{"n_layer": 20, "d_model": 320, "n_head": 4, "n_kv_head": 4, "head_dim": 64, "d_mlp": 1280, "vocab_size": 2048, "activation": "squared_relu", "norm": "layernorm", "norm_place": "pre", "norm_eps": 1e-05, "positions": "rope", "rope_base": 10000.0, "rope_fraction": 0.75, "qk_norm": true, "attn_scale": 0.125, "bias": "none", "tie_embeddings": false, "parallel_block": false, "init": "uniform", "init_std_qkv": 0.0269, "init_std_o": 0.0, "init_std_up": 0.0269, "init_std_down": 0.0, "optimizer": "adamw", "lr": 0.0026, "beta1": 0.95, "beta2": 0.95, "weight_decay": 0.066, "lr_head": 0.0255, "grad_clip": 2.0, "warmup_steps": 382, "schedule": "wsd", "decay_fraction": 1.0, "decay_shape": "linear", "final_lr_fraction": 0.0, "batch_tokens": 262144, "seq_len": 512, "doc_mask": true, "train_tokens": 1370000000, "steps": 5227, "dataset": "wikipedia_en"}
MLP neurons of a small language model. Each row is named by its layer, matrix (up: input weights) and neuron, and shows model dimensions 112-239. Each number is 128 + 32 x the weight over its row's rms, rounded and kept within 0 to 255. Numbers have three digits each.
After each neuron's rows, "fires after" lists the tokens most often just before its 100 highest values on Wikipedia text that the model never trained on.

L3.up879:111146123157133116148074148152180122114120109069093145208127103159103152094092106117039096098143070131091104145099148150171059134111170082077103134137141194136140078109120123085125158114064194176096166119147177083180120170146151141152107108129134171119106124166075149139164117161074169116047135088164105095088163080163157141093101092091099153093140151152091129109131157148182101170122
fires after: " n", " N", " ne", "g"

L3.up934:160154123165121114161125159109115118175138133132150116096135158128150111107147106184086153111132153113123095134151135136113109098146115146161041200131133179142130072181128127024113138123144138106128156139129055138152129143131098110074084141152098124160112125178108122102079077211116105158125165111136126140170153096106151121105072196106127125093221047133091097178135095110167176109114
fires after: " a", " A", "ic", "ct", "ra", " the"

L11.up267:137154142127174062147112128096138089111072132090076121181115110131175114128147117070166089081155086150123145155099187147184162094114149091087142175128130148123080149095117139084162117101102106117116109192136098126193108117184140098128092137070126071094118130134107131138065120114146099189121065133080147085147118118105116132142156170092137119126092181130121058174147046111174182065114
fires after: " c", " C", " L", " d", " ", "L"

L3.up797:168221073113114116154130144145123058130137107138070106139155082201193077066119140181137109122116117126127105099138136144189166115122157085131122170139125126112127083159131134107135112082130113136115157161148055176099147176124178115114088175193151093113095127108126113115123073124091134092107104125132128149137107140126155119122114135098128152151163060117143094174103119121186140180103
fires after: "i", "u", " A", " a", "A"

L11.up780:112176075136116132133125111094117178161113109119066107160115162112186096163128084146179168186120077134091131148102182151190091075138130058120081194140068172165103074131170125086154108147119108118194099135142109132174127127199113108141079143120148059131136185160149111062155139097074175119120127103138130094146150110068147109150120116134144129104159108087162099224136071141215154064167
fires after: " D", " d", "er", " M", " L", "am"

L3.up586:101111135147124169115174149165123105102136101182128122147071090112167034090141150142084096149141108160138108150092146165174102145136144121082111154145117139103134093129128156119152153080138125149150132183116080106167087144097127133099122116128119146137081146149113121156117112090142192181142076173146103095079087138088154132107152167134091124126085162182120133141093117127173156159104
fires after: "A", "G", " g", " h", " (A", " G"

L3.up977:110137136130133100174068094124075084172070102131134158133086116141087171192134140063154080115098083107181111149150157121197091108145145069112101159147166134169128144170077102131152067113116121130133133118117128078157134137205141099151090116125059067128108109139127096192110071088158177114069137117113165163176147135130084161132183170131112154109134075124106066132162053162144127144168
fires after: " L", "L", " l", " H", "in"

L3.up1249:050186078130124112123122121119159117136139142169134081131180067169121075182123193143142173109148103179113094164168129154163130152099125110090134180165122187163126161111122142067054129143053102119177118121082111126128143096140154119146097062139125092151086122167118175139089118136157115150151113143123168134090086148077138057139111125118195122146166074137141113138122078131131166071160
fires after: " under", "ed", "s", "em", "um", "ol"

L3.up291:119129162093121162128127180085119087164160114174162131109139151147170123199165136113146140116132070164077132127121191182117091101151152166125149149191133115083118176119104157165118070113130154131204108172152095114135141181106098118142127138184141134132126111102159128132115149093160110108121067108117144132116126112166145138154118162104093164121118142196160076154096112188121175095137
fires after: "b", " B", " E", " b", "ar", " re"

L9.up799:153141119147086081099104160133164184173145112107072183160174090172163093072141131139069138151089075114096092124113090130133156159134139160071170146100143101134133146091133064112136078134144111184131091107115128120094145144159149126120079112078111090063122158147092105096103072146106140113073124124097105145103132163059125102162068108143099177138174117096163088107140088095144165068111
fires after: " |", "-", " –", "|"

L3.up436:105113123161125119160154157091155112142135105088134101164181105186130175133135114125155117111117108074150101135101130120113099148199144158189144129125112116125114143159196167119117122124120118130110099158149136102115138118171137115121123128085145076075106164149110150144131125156132129118090101138134142153156053097141129141131088127074158146110109088118143050079096121119186138122153
fires after: " E", " Re", "ou", " se", " S", "E"

L14.up601:091105128119148124136129128116152203107114099094124114059156093167142075133127097169167183116114145164077173137122157173141127095112140115113095135142139128088086168165150152096128127121058146121164126170090086149099132150205058105150102064102125129098134187123086150123135125117064098128089134102148165106112141104136123132111119108133121143102123085135119054094118130136125126153149
fires after: " in", " cons", " ex", " In", " S"

L11.up566:103138135106124143142117168124128191151107110126096057136169088150112178142070143113102218143075101144127114102117145144099097157090212105133123148131117125097156086151210137136057149119095141165138150154126120144136131109178062109117129150150125179177150079128067122156182084123115159111062137095118057126116115105134189153121094093127146134052138093206143103062170102181102093101170
fires after: " P", " n", " S", " p", " C", " N"

L11.up640:124153094146150083175113128100152156176114132117142127152105113092114145160136092124115092033127128227137111136109163084148106056119141131129117168109151105123141147168081078127157098110152092138195116154123147148147095150126158117120126161128069096143113134133138106144128104148121129146182163156098141093083152148137157137152160133119131150112126125116115090159085099096156151110123
fires after: " C", " c", " b", "S", " B", "b"

L11.up752:079138125131153164162139166095114109102101096146153162091120124135144092187109178143101097161155115141151150154068083114137166132224142159140121156125135175107135132143093129150079129072127077120173115129066114152164167139170117133162075123151110143151105130136108094113092123109158103149181159145107098178070119137024085123127128101119145158112085100154097099101102143178149190154091
fires after: " ar", " Ar", " Bl", " Har", "ar", "urr"

L10.up1140:149193119171177126174126056182175133078136149089147125073089112209155097082147157108088138154167149156117161095082121162135072093104171140152188149148124106092198099132154140127153110100086144106125183114106118173244124112113130081149071151142136184121064129140133135135151047121093137096114078177100164162129075098134184091101086142070125142113104145130105111180151067107154140186162
fires after: "ood", " football", "very", " a", " an"

L11.up375:126130104118146161121162155126154095135123083160080086084176144124086131137116101129130132078127111122152101135099116129115150128108112099105122200160094124167126146137147141102161120124137111196136113154056131154152178182173136133135114188081116154108132144095102144156130110087124137150131087129128113134140117121123146093076097085088137131112170140141131118159117104135145134158090
fires after: " C", " P", "E", " c", "andid"

L11.up1042:154161111166145123122055169122121135125113110146076147105135165113127126117123097106093138113155166179069153093140135141160114177108150127104107234131119145125152161131172168037138148135142091184161111183108090139132162186158113136118096150068131143112109077164139156076070080103128145159062064181097170182165145135085109158134124115097078143101142145216093075128107101134088122109091
fires after: " C", " c", " act", "ct", " R"

L10.up1170:176102142152109118163112195118087157159102147099149123124113122149171049099127149096124146092155141131082126150121166151157120138099096111184156059156136175141138118156078134073086195135118066104147180102095106143149114114125194123156187111137136136099147111195094107090125098065108203158129128128067132138135103088138209161139093131117106137124134115167130149065127120096148170094122
fires after: " At", " In", " in", " For", " at"

L10.up1232:133118114191102084195123146048075194128119123129121021120181118169181097094104102125130113078101114099110108120152145174113123145111129153099105151160127163172102161107119179064075150118074141120087105122124114178147125132135116101119106115104098158139121098142093178154181176090134190131152136129124091090068108143116122134102118115082156172116136122172099118112168052101094148120105
fires after: " to", " for", " in", " and"

L3.up779:056181092074129142187224157111171117137099108153169094112136072170182072126092186063118167159125109101116110154067126172125129174112157142104133173078121114132190147110110103082133122131090139146125114165112043102163151162129173155155055087155032136101082144153134114170082158101145130209132142161093117148147143095094163142177164155124146115140161134128131089113122058065174138124191
fires after: "ail", "ig", "ol", "and", "s", "em"

L3.up715:147110142191235147126111171153062132082131146255143121095137076114182096174081113085155157112105098078152074118134122094136095099149128172096112130136131144119162117113118147112105129147116119100167117169153156111113118133109073100078120087148144093167128169123128130133098173139167171125152105129123128105127156129140120115084151097166164159133161176142104039118144141099144144080074
fires after: " War", "R", ";", " Har", "A", " Cor"

L14.up1124:120092109171159150130158146153105165121116085149119112086139162117148096094101113113042159112118139132092119177098111134162107111118110116084151182106153187123123100135129126093164144070175139111122149094109130153153192177135061154109112158054089099156153178135104062141121077076137218144108111109114096147131069149132118132128077049131119133113168143131150109113134086123120194115126
fires after: " |", "-", ",", "|", ":", "er"

L11.up1058:151194147172072177184091153135092119171149150174163081092127156167123153113129124167127127118164151118033150162115166133179076174182108168133096140158131160116146090148129144060131121083112110106133096117142109170144155139123181089112127100153175096098094122143087077094126093103145118180103118093123114132110074033106104116126072152094104113097162059116136106182120196118090117161157
fires after: "\n", " R", " r", " an", " A", " e"

L14.up708:096156175121173145156168106143148157144113073098113137116121157209182121119152148154154107096128102146099124133122129143179140121137080152110139151071095115141077121108125155105137206108089111144142138201092097135099187169170119141108162112087123161150076103139126171129173095096149122133110101127137134128084066145135107118096095129114096129139137098135126041148137154148150195090118
fires after: " in", " of", " San", " S", " In", "an"

L10.up183:134153098123197118124073132095097111196096114097094074126179114084102075160133127080121132095090159088057113112076099191106157146105097143130174169142107119175133103175107239113075141079083164113134122174111149134164113167117129127125145135131154113130140100130122100161137134141104199090121130186060144140064119105142129099128131099058161148111135157141107135170124069120151144144171
fires after: " to", " and", " can", "s"

L3.up786:130125100114140148172117148127058127143163098170148066091080103104155070099168115097156165139147140123056120113096106145133119108139156106091147192082107149118136143107086123102109087096120108158165075172107086113153094153088184100149070124169126147103131120156104088083158088157136133171138130126132171083070133154115130136102094132160116171121255123137055137146210128147124148112136
fires after: " H", " h", "H", "h", "ah", " w"

L9.up284:097117085128193140103110126135111170114127066156117109119103130133151095149098121075141165162138154114146148150115153110147095147160096166099106114196058186133144164155124126127116116075129158102155094145090159097159108211200140079097088082133127196143116115115065140108128100136143123115150144076046143120120102104063158133149095157119137128091191113139112169115198086190124126106093
fires after: " l", " M", " m", " h", " H", "M"

L3.up853:089129078171183164123073124107156082205084147133089102190122174100170045118130140149144089133120150170156117198146195117132178164107150117107099140162174090148105118173128120096116126072084123177161146147119092145200163171131163116106115171105142121076137090101129143089112131082069161149057120130071170099072125112088132139131109074082073143096147135110142109138194113111174135115101
fires after: " c", "red", " s", " C", "S", " adv"

L9.up294:075166103107100094144060115121170176122063133151101085104140112153137136124140106149097215107178128105106131152118107098172138170157126206114123162123147169155129097068087177158095166100097154159170129169152132123147110136143085061163124094077092109085154102133154127108086111123102142115109112133096193149069113152110149153108112095143081147101093108117106133129138151146220142058164
fires after: " or", "g", " Or", "ur", "im", " al"

L11.up844:083136104163122077149154097062194208102084160100122135107126145128138079118192131090128189143168075121160095180147161093139144170113166160111112180137130151152148119109121187102145157116062134115144084127081118158158189079085132119123102041115128104119132161145093154109106163110090223086153126141077144194104171102038153118124116088110147088108139089149150122133083086168155159149157
fires after: " v", " p", " V", "t", " d"

L11.up921:076190107161136127129066197049105144172121130124094121086109089103117125188117110111115149139183141125164141150133168172145146128159142131097121147151083152163172090137117199128083216074102078167154102151092102103115178153111118092098140133136114134099155110107093120137161084134147165195132100104100105120126084128116198106120105114142157125070116099144131108174140131132143184177154
fires after: "P", " P", "==P", "p", "\n"

L11.up925:133182091096111102154109122124144116121126126112069123130116142162138140201115113154128146114188159175144136218096152153127048163185161132171102147169121131096165179118117130081122134074124073139149119157156108143161136130142070103151069165165153059073151051139125096061061101112098132134150126197111102121129135114099149102099144123089091166095124098127084061165187142125124143092127
fires after: "c", " d", " c", " r", " R"

L7.up1034:119144124134161059148102118069062120108086091142112106122145125152094068187084120100092122095190065110063145184148085124163122123159113154083157142104159114124157100100112171102123139113115132148198132124092066126174164107199125119088137140064100151089138140130144144088168117102122154117143160135073129161150170172140153166108061109149098102105095111134110105101121132159146110113122
fires after: " m", "-", "m", "ur", " M", "im"

L10.up620:145155141082111125144096103111133100158142155096158139196122155168119142143104103115082114096154124104055171156113152125166158139166148151095089166127149135134155103123202096110149166117102164166070138138103112110109120122112148125163130130143162116078103183108106142103115075111109106187108094144074097155085108156104073103138046082158137144110161080135145111177127135099141175153104
fires after: " the", " The", " a", " an", " in"

L11.up361:135109128168144135128091154089076120151164156106151090130083100144168100164130111129115108123191150127130128162138150090120100104173117085133145100170067187171156130104185121049118069127160081074167086135103161116160154097136140082108140144156091140096063097157097146130074111137145138090131110112156217192093101198144148121068131116160112190123186097140090157174121080139146157082125
fires after: " C", " B", " f", " b"

L7.up791:173082085140125090101193142183159122169124100158083117106103053161111085096159117095065137144096142152147113091076103192132099076127138173122122139166051120154151117091189104151093132109102158153078125123070087115114172163118113155106071112087127121154122136126051164146119148117162150118046165135144101098147099176118128133154099045120087159065082109152135154133162088113153160069122
fires after: " |", "|", ";", " –", " song", " the"

L14.up70:083128114109149097129099166092124110060043138123124156119115126104119095138129167132082104110136056113148116158121136119125117184111115110067147086160095139183164129118102177102099154146088166133129144086198125139140113146163099159141093115132119066109099205105082122117131096153084175114161154131102079137100113142134146165086095100154155163100118180134102138190075146131158135150114
fires after: " St", " G", " Sw", " Sh", " st", "ou"

L3.up11:139170095134126179136133171154094145141117112100141140162049121128170103132118180132128095156110154164073153147142127164117079088174135077125085085157105128090119092155135159104134084135133087103139125140129041162119104120177144108075105154139112180131109113145108114060086083170120184165135147168138130122097184187103107083137122148142149163097128101089141161188119159105171175149081
fires after: " R", " r", "ac", " T"

L3.up741:114157152120171131215162234072173138081118115102134111138117119105178144113147148094130139138128123101140104086115108140139121163129200120163109120067100111111195154135126164151115122143126099129158175156138100067146128133131138096159115099123152114155130117099111082151153118136150121093148151123124139144131146137101100044113098165147183123089149119067135105191132074180144184134136
fires after: "ol", "il", "hel", "ar", "d", "iam"

L10.up62:111204140147138151146095133135081115180135176200178146074113193125113122212128138071141151172130151123105092162123181158119080130183231167136118125161085144155130112195124179112176172125150078118173079144093123126184135198098127111094085065190132116063094138164170127098140088071138100108115141115128149128150159137149138077107075133092083129136177143124115095125117130103167111113085
fires after: " the", " a", " The", " his", "ary", "'s"

L10.up588:057140143117099124146161150085155186126131099109072111059160140145188112116116154099089175130121152152123093100122164137118148187142139181126129069109106113158124134128129148104131174059108081157078125165110091140103127182177159095179102084122102163143144085143057168114104073127120169206098114148117113164154117070162161093109139105092082114140146135117138110109162079165159159131139
fires after: " in", " In", "ou", "in", " to"

L10.up486:143078170094134093111067075115097172135116113146119082124115152166174110125123135119137170078094097119083115128115163209137103147079105152155060126141161165143203102110100079110150121071111129153157156159035139133182111130125161112154143112140124088151143140133097110127160110081117167181128083157113150179116147147106092125096030151115128150157136085126136120142114079120145177150128
fires after: " in", " In", "In", " s"

L3.up32:107118099126162106085160123173146152077087123145144109161118133167174125153108205123131107139191099138153131089094079110173137052073159081148166077127113192222189144178150149148194142096116054161103130120070116123152176173092143097084139122126148139118069070112095146103129173156104122133113117165131197139156165163076159155110121131056190105130122161141105145184136050126145139126145
fires after: "ar", "al", "ag", "ah", "az", " f"

L7.up376:090086093192122156134133137121090143159165142175078132102168148113180107140130167065131119141149099153130129178057132150145125161154141139117110091146117127070142091125121118179050183100116110169187192120134078122150099122165130082124086147095068123198123169137123087169163194092171076155141171154116119133113126126127087144157168138103141176171055153160135068119122098144223115146159
fires after: "g", "ug", "urr", "igh", " ar", "ou"

L3.up884:121137136140140131158111159095091140161136114144096089123178104197135160091123151115140166111097089151178141135118156149117134151175182169169124136102129138126130076110138116166042094130100154176126108140109141116125205139206110109102121103119113151160132153169119116154115126121148167142124121104089143168119089081144138129122132077143109160112089058147103097085056124115141140076101
fires after: " Le", " E", "i", " Re", " l", "re"

L3.up891:132163155174123107193159119126157128159143068148146193134109165168103078099123152133094150135170155120101135092154165134116074090130132146112116075144158145085127111130109130125155096150107112129147189145167150132175134141111118136069076067155067157099107096108159142084103131150111147105138096125081117146117169122141143129058106100102112154125149085081114124092118130133135174161095
fires after: " A", " a", "A", " ra", " E", " he"

L3.up1246:084113160154150120193169175069163116164164182157158126147114151094132127212152143114094107153121136100128093139107128147163135143156148093081138177129101147121197092084116196165119108159100110099153132149151117162116150158121115098132107137132096094133101099120119080099166164094153131150131114135119093144086107128088122145149134140135103129096136099143125111190152099166144174085204
fires after: "ol", "ar", "or", "in", " Pol", "ul"

L3.up1210:159132117146189090095076177081119119187144157161092108172166124120106116090115185077096186159138097136085084150113073178108121166176109114072095147133163132067154153141143085110144168106140148097159084150113115089144145201106106106126137114179053151167083179081101072171118132089076114120088122105103146159080152131111157175132170137125140152117160134152053145098160106171132134104144
fires after: " JP", "w", "le", "du", "o", " Party"

L3.up112:134160108130100074193115111099129139190139130114077186144057135172132130131125123166161076166146147138126117142138069123096126117178128121109116107168130133070140091120138184071117077097112101090208109152184055134203133126162132084062101145119147126079140114125074160099119100167142152045124111200120117087164198111122141081065116080084137120103220070127135108196120137142126130144121
fires after: " m", " k", " K", " D", " r", " R"

L3.up648:125111115112122100111082109084082110136154106181118049127113125156112129113139106166125147090124158057076074139138122155102103087151155166123128149140074067103150151152156147125134128097158125080127044123100133146158061145092132103132148128144082144141096140155156116126138091185072149169133114108080109099147096146087150145132113108140089145124152147117051141102162112142145161107175
fires after: " H", "oh", "A", " M", " h"

L3.up1110:122094105132118097126112151162122174147050100147156136145126108102131146139110090125073163094176147166109146165075134189146159091186181161143119138144162167097128146102085123107103147098083187092141125083097115161180059141221143083122069064128099133166081172105080139086165114094100172140099121128082138134113112122165161191087149108083168134071174077164100098140134087164156111098112
fires after: "re", " there", "w", "ro", "ec"

L11.up130:091132082121073108153071146065071157150136126114086070162112140140131082108133088199110108160142096113103075124108192134095167164116162144119096104192084116133148180093143183111129150151125139080152130143136087120152077182103130064089127166089117104084106115110113159167114069153128153132213127179101106169078195049097120128072129095112099155080143105136143168198107095165199177077135
fires after: " c", " R", " d", " ro", " C", " D"

L3.up1158:108150124151164098116146071102136154100109173122107143148147099102164086141128141107099168127117084120137073177097200130165112091144150104107099214154142114143145112139113103137143120141097081058121222155098147108149165126133123104113052070124151072091101138164169097122138134065122128106168161093115160144142154129079165127132160150105123108096206139124151111230139127116201182137139
fires after: " V", "r", "ol", " v", "ra", "ur"

L3.up117:135149148165222163112112209129047134215110145204122108129191116144128075097134166065070220100070100116054127130133105102133155099149125124115141117113100114128156112123157150131119142072100145106096074113101132125169148172117127086154125092144120091111096111112123097141136093109102173168065127132109185109063165152160172138179101126082171128128177110136086114109127094172138138097131
fires after: " JP", "\n", "w", "P", "aw", "it"

L7.up238:108089128166190154110161134124159117118097103170095114137142136193123128129140134112081128145126124148138085133132126114126156135161100152056095157112124152156132163154152146079146141078101126081098098170159131139152115148149126148107083125075152126115115157144066151153156128126126186141108129098146147111074149136139210163119072185078183137064124101186143135132122103163130139157134
fires after: " S", " L", " Je", " Ju", " Lou"

L3.up1017:113132149183154104087204149089105159160144110197160165089128068145135139142110135103154146107189134154082112199104148106111108114191129151140165139206122143135143101102098150144200086125107124150189097092103165124212147168173066054076149143148120119119106152116148182066135136089148156069137091129074170189160086152118132079151079126078124136077150076138116094113080074149151144096116
fires after: " f", "at", " b", "ar", " v", "w"

L11.up967:050098124168123150121138173047110110119111096178112120139130137187110141181094152144106125156138083194093134119107163152126120134125117134120148155147115148111120110156138145145130102112094108142149142102103155161158170200105146100122152152167119107112118121147078111137147087194131122109135076158075107147097125129048180122126137132140127077148145125157144150143174094155127221108097
fires after: "f", " f", " H", " F", "at", " v"

L3.up763:077096138072168063140196098119095121102144099142153092186149073124122127134176150116131059188158164174058129113129191133167157161135151173150119112107162147107170119113136142159125108088099082118150069152053072182195136118165096134157118124116093140132099135091124156113150152128121172097148158180078127201130140122090075133090123131142165153086094164140098101214178119160121177117142
fires after: " ar", " L", " Ro", " comp"

L14.up733:096107096137145129123104184060107088133095145117074064177128089116076151141128134181126160121132132121129099141120138167093151114166159089156114127141162134144128098121189093146097190144083082124156094117127112080209139146125135084081121153187110136103138103124090115103084080130063106124077130189092117129092141131089186160110120107116137120143208141160173161187204125153143134063193
fires after: " int", " in", "f", " cont", " att", " f"

L10.up1093:173131148166099078197132089084129149152144098096127105124115130193156117099170154102118121079124185094166111115177134138147120107082124147094101135120152116144120102155186087089114129134137180116097179149144122136173129179093114104093094115139141154104106191105142132094119061121127162146182089081119128150123036119128110079143102157091083155078139146141137105174069128170126152150140
fires after: " A", " a", " be", " open", " to"

L3.up661:102146088149119154163146120096131125165091123187150123135171077136140163125160171089141118104137218152200114077157169167209162074105124098099116124076133129185145175140143150094113114118098107094114149119170129095146128116128099155099124161147163091144036110091116142124121125136094145144074097164071145164164122105085182115134109090147159124151137116157137117156121112082192212167142
fires after: "ar", "az", "in", "s", " R", " a"

L3.up344:151176123135114100110130163149141120187122100147148086187077173147160145127077143145152129052138155129108145098099164144099057097157123086145090141134113089120147097139134139135193069157068091149238137135120121125215080112203148107096149144146158102104123104095140067098116075196094159105088126141126093106158169040095114137113111078129097147084128100095133133147137142166111163135140
fires after: " R", " r", "R", "l", "ac", " Cl"

L3.up345:109124137137183102153062148138112109149149092179132121149144057147114071124138120104110135094111128105081145141159126089098105155203114133124103139126120136107120127165130092144129064054088136126148107148107083137186133142116094099100086130099135108107131130077147148128159082064116196127132151104100119153087173126072131099033105126158128133165159136094129107188131101148176136046114
fires after: " l", " m", " L", " me", "im", " ar"

L11.up964:140207099090072111152118109158121091140139094108164136162120177179136138095076156117175109143144127175095112154109116114099099088087161112103124113118096146112117114155178135090107122079125121127157107144145086162144166119153125164071098203123166175086088147063085113047113108170063122137136115126050126087102159151101115039163165094109150138098139110195123148218160126127122145128098
fires after: " K", " C", " D", " c", " H"

L14.up1084:104156189170099101161136195111132144115101168123101037105138162113093103178116161110157163116130097138153119125110109154181188118144162169131107186181123158117082108184160094088190129161130077142134129141121113120078105185134091076130161077126122129096120058135127058111078119099117173111120158160145136151139096145147118083135120076127153127155093155101136126093200108109120167165128
fires after: " the", " a", " in"

L3.up906:143172147182098053134105172094149179144080151098155132150110168121121154187114124116090100154100163127087137148091125132166079048137148146165094143116094161107132159088088191122154138107110113107131198157129151110139067145133090095096113177088128112136088101155151142079133107088116119141088077119142111163088154157128124135061125124121105143061142109115091116177161110161201128112107
fires after: "re", "ro", "o", " Co", "r"

L3.up307:148109140155154126130077183102101118127154132188141139132118096151156126106133128079149195149146121105128132104098139172142078101085160118122122108105096148134145120113123103148102120070134151153143134134081114077153075158108120153124099134135086096102093133118097096167112116187066122195143088174100180154099121149087163136157151100123108189155225140088079124124085091149124124129127
fires after: " H", "H", " h", "aw", " leg"

L3.up909:137087134086120138065104112163108080137114097198134087137139119151102157144138226125152087135174095155178158151118131107161099118154158138066130129149171140172161084138105107120145154084090083174131125149152148077103135171091160108068104114223058122106116094106133086152090153134139100126068116164167098142103095148097092139114133106114142169155116125202120068109141113157114123104134
fires after: "as", "ast", "ra", "an", "al", "ar"

L14.up1129:155174157175118103139156175065146182104081078142134136163101147153179089220068196143150138136091169118146098141092126183168122108121159150117065101092140108146116161134115125144178177103076098119154130149154120129098129127115078190142135094134072063144118114077126094121036092104189174116094162126147168083121106110083124105060137105132123144031149153155142108154155078128139129086127
fires after: "\n", "-", " the", " S", " B"

L3.up1130:101095151168145103096139192107112137142040079153101125240123106146128128175099123073123093125114099118082117135147193128100095175145141140070094056120103118118172181082148110116158130076062120105122072172084127117163125148197161116101130155097141088127113093126088161097156146073120147106095133132108115158093136141155087152136121132093143132096088170207129077133132133152115111144120
fires after: " L", "L", "u", " Par", " Lou", "ra"

L3.up182:046113140198208117152144135128102101090186139156080117179149131114148157105148106110122129145129125174090142094104135104072174132152171168096130119079082119120127104123148154098079098121103142163114077139113121172183188183107139160093049070142139057092121187120100086089126049164137160163074155134081191137150155129101152108166118143132136162098173110151094145100191089100154142087071
fires after: " H", "H", "L", " L", " C", "F"

L3.up644:123096132144105130158136137143125106153130123214076156120153174110163115100162196147119152120136090111140153083128137128167139092115117140168047156089151120122121095073115145166102153121092128093110169188102152120199086116158066111058054104122048101104097134148162120069077151116143133071132080101108125167109130129081168117191122117131091140103142161170093142197111150155114163134134
fires after: "ap", "way", "ur", " le", "our", "ra"

L9.up1217:090190063105233085157102132090160147113107160090064089119090153144162113112113117139138095081143134168147140100136152114199078156163118096104150100139092172129112112131151116088119135147117114101127152086076072125148177119173133083125126067135101096072032119102108165129126065147119155113153132136114094185130134154085092121124160124127189136149171156108129155154118116116206128128123
fires after: " st", " St", "k", "ounc"

L10.up836:128147077171123102162076113131116135149118154144100061188223196129126104142090091100131160154128119081137116130116098160167123149120133141129094114137125164145110169145168200128153130117066160101132123126109083150100111122160172128134079111126124112107124100165133101091105140117097154179148092120093138101094110100130154139133155102156133127092149123173101105153183085126166134161127
fires after: " to", "ly", "s", " which", " that"

L9.up472:050139126151126155171131180097090119129122113174083101145187133140123102154121156084003100175112075143144106177144157145132179189161121211078109124139129135134163100087158137110110116072157126100189124152072126108133139170089131129107031131144104148121100157098090150114185075160136158130130066159137088111100101141081204080113150163127176127168126147136147074152100101124157197124149
fires after: " G", "G", " P", "P", "==P", " p"

L14.up166:056141133067151086139096134118176145168114091112102103106135091169114111167157140122157228152153159146154119139132144131130140159115165127120058130101099073157139156130137137076145147144164140137169133148129108045107167162191156071125110109111143162076178118173137158149116109140085125193069091145128107116134108056103163165120150110137163125126186106160140098171169082181153186113104
fires after: " in", " In", " con", " under", " At", " sub"

L3.up1092:178170143135062101149132147075021123110158168121092116150117138096167088109094086120115094105128111186175139121099043168087145135121123113107144165091130137121156119174113113165111158092108084182139132133115172153170143204102130093160123102121119117130129076110154131127111073140117169161166135127140123112117064119074094124108160095146076123135176085181147115112130106155145123154182
fires after: " h", " th", " y", " gu", " f"

L10.up515:158188139151082117136165122075136116125102117129103085129092074130144102144094167031100151135193145123098177086161139122130127099175088181142074138123140117088152110121165113100137132072108155135132129075101109151131157110121140136127135140117136143175131095107140099115151064094091160185085137121092114181121058098103077155100079139103134163121119126107115130153156159125177120113115
fires after: " A", " a", " an", " or", "al"

L10.up593:109140080127104086112126175129066115151096104118147074120094141060105088150137106150119169140139161179097044122125163122128080193185166124121149209150066169089178152155107121054123203172102155115175146158115133124152129119128124112102138122111188113130074132164130120142075059112133123124076103148039146125114082109112117115121086120113099118138138119086124096153131149158144137121151
fires after: " the", " his", " The", "'s", " their"